From a checkpoint of a small transformer trained on Wikipedia.
Size: width 192, 2 heads of 96 (1 for keys and values), vocabulary 8192, 8.47M parameters.
Training: a variant of Adam for these matrices, 200M tokens, 12189 steps.
MLP neurons of a small language model. Each row is named by its layer, matrix (up: input weights) and neuron, and shows model dimensions 80-175. Each number is 128 + 32 x the weight over its row's rms, rounded and kept within 0 to 255. Numbers have three digits each.
After each neuron's rows, "fires on" lists the tokens most often at its 100 highest values on Wikipedia text that the model never trained on; "fires after" lists the tokens most often just before its 100 highest values on Wikipedia text that the model never trained on.

L10.up419:111107132163119128109106124115124070131091081120101135104190134170082155035080135180111078143067160129170187119087089114120108145117136125162151127157093152108054044139153141191212141121135156162159157177133149137132122143141136124166101149106126107117143102076129110161137091138176150143
fires on: " ", "if", "ul", "ur"
fires after: " on", " the", " t", "On", " On"

L2.up622:111149189113081139099064121076150105159094079098226101134184120116130130159093083135100147139152094142130107166181130129117143098132196189126164188116127094030135152146181217127109137147130122189084131152122080072142132122126139168155131088160111210176129177130108104104058121158126141159
fires on: "L", "S", "A", "P", "T", "D"
fires after: "G", "C", "E", "O", "Z", "U"

L14.up721:115127107129145171144102120153126086095161114054190075120143091152154131141154120124101152081134147112119171158135125140113119115153125111154144121113128128174150105188106112104125156124095156159085094148155175131146109079157116159095153119104151131171114097110138089033118069102123105109
fires on: " ", ".", ":", " C", " c"
fires after: " /", " |", "1", ":", "2"

L2.up411:149141163131136167138077125130099098054133159146138113127174104154115145100134176161111142148093139100116174125139103096121181086139173147133143123159071126081135147121157152135152119095068153202165081146139167122121163127135093107095164131156157255158223102094116160040107104076081157104
fires on: ".", " of", " following", "y", "ry"
fires after: " A", " E", " the", " No", " R", " D"

L14.up643:140143099122173087147101176129090137127191099105192157092087127037115181117119125195113146069088125126152174159104073195104113103098114155128164110126130173126083144132113193116113135157055098172135170143144144095134121072169138106151124145145135120138200165083143118110081082157170102112
fires on: ",", ".", ":"
fires after: "1", "2", "3", "5", "6"

L12.up33:171127113138126172094169168094141111090133093082114119140131103131066148032129110146143128168084095129149178119107121101088156150125093137173163093103112194068147111120125138123111179217095102138101111153124159072145114100149095089090174106073161143111104151130162110115147123115154114103
fires on: "a", " Sh", "us", "o", "f", "ch"
fires after: "H", " |", " H", " h"

L3.up629:140121174095144126117130137118089109153119159083199170104179117091121095075106166163184148113179221097166149150166077199107117130155135111112153165095130140126142057136145139132178079159091152180083153164109134116131117082108167140168118103161120174120133112152144162104135091146122143123
fires on: ".", " ", ":", "–"
fires after: "0", " Dr", " |"

L2.up526:111116148160105039177106116117065135115134108135127076070128146181131139144163120142069059185117126079104210112061084116091080154106139123078163117111104189115184113113097128143149156127158194173176120118140056100088170168078110166121195116091115159151158118086109143102170083076117157145
fires on: "18", "11", "-", "51", "23"
fires after: " (", " U", ":", " under", " [", " I"

L10.up233:104096117191132170139090133154107125127128120100183115114122077151126092071033135165177150119162152055138102117125135142123135084122136144139158129133142205131141122134179151174117122102146103145154162151140131101172122068151132146098122061173145165096145149190116136091179194122112123115
fires on: "–", "W", "25", "11", "24"
fires after: " ", " W", "3", "4", "L", "25"

L12.up21:128118140132167241177132109086106111133160102104166168111150094082115142096150144135108148129147121103120128126121163195138158072118105114176121117117136161082118075173104053132091127117062129157109161138078193134161056087186176155088122169139155158132137105151173107123115152166064129094
fires on: " the", "ic", " for", "ric", " The"
fires after: " in", " In", "In", " F"

L9.up439:085097092172126146141110164135115138082126121136120153173112119233119092125078104161092115075122109145095111105072069080147153092152118099168142114172105165091123146160097133146077000071144157116081138093090126109152170198170152085181187124096118101123083118112177086146149161146113161141
fires on: " ", " of", " |", " since", " to", "pl"
fires after: " W", " L", " has", " total", " part", ")"

L12.up489:146158134126113122101101154141089135110110094139145171114079090148121133160107144201151170154078131123147108114099090167090160142148123097135171110138066139093115079119158105156077073144054123132136103187136158097145093110150139160100192101139154156141135186117144102096145164113078115083
fires on: " |", " against", " for", " of", " Cal", " to"
fires after: ")", " in", " lost", " H"

L5.up610:116087133151113145126083121182112096113157184125174124116220079163096105057122087158145055170116107145130154177153067132092074091149150100066100185140073179158131147147122107129115138173129162132066152095082142084129100145168095160156119111176127081136125132091094128133110146169137110149
fires on: " ", "onn", "ille", "r", " to"
fires after: ",", " in", " V", " D", " around", " since"

L2.up232:151055155187097144123146156140138113106151090172124135132160074087074143053113131172144149078085162111115151211093150189120154103098152076162188136186092134093160138181129162143122150102093145121150116116196184125105121128158093127141112119135163084146163155026082068099144123145166112138
fires on: " New", "ber", "amb", "ch", "ent", "ac"
fires after: " G", ",", " F", "S", " O", "G"

L5.up173:152100165132112148109073172139131087132148088112145141062159102184082175106109155142103063199131192140108116136128117115125198116127183130122130129089078107134114140139145162128113157161106195179098092180066100128102117133101130159172176177129070108191121128097164078196112148148183144112
fires on: " ", "w", "und"
fires after: " in", " of", " from", " was", " around"

L2.up355:113114162162075148177144153128110066094124168103184131124186060168124087142121116144109169122122183087107187176177071130125151075109173127172152136165188129090093137155146143131107123163136139175126168166119115090171121139166060081127166078154154139145160120119081111118051103121115169122
fires on: ".", "w"
fires after: ".S", "L", " D", " R", " J"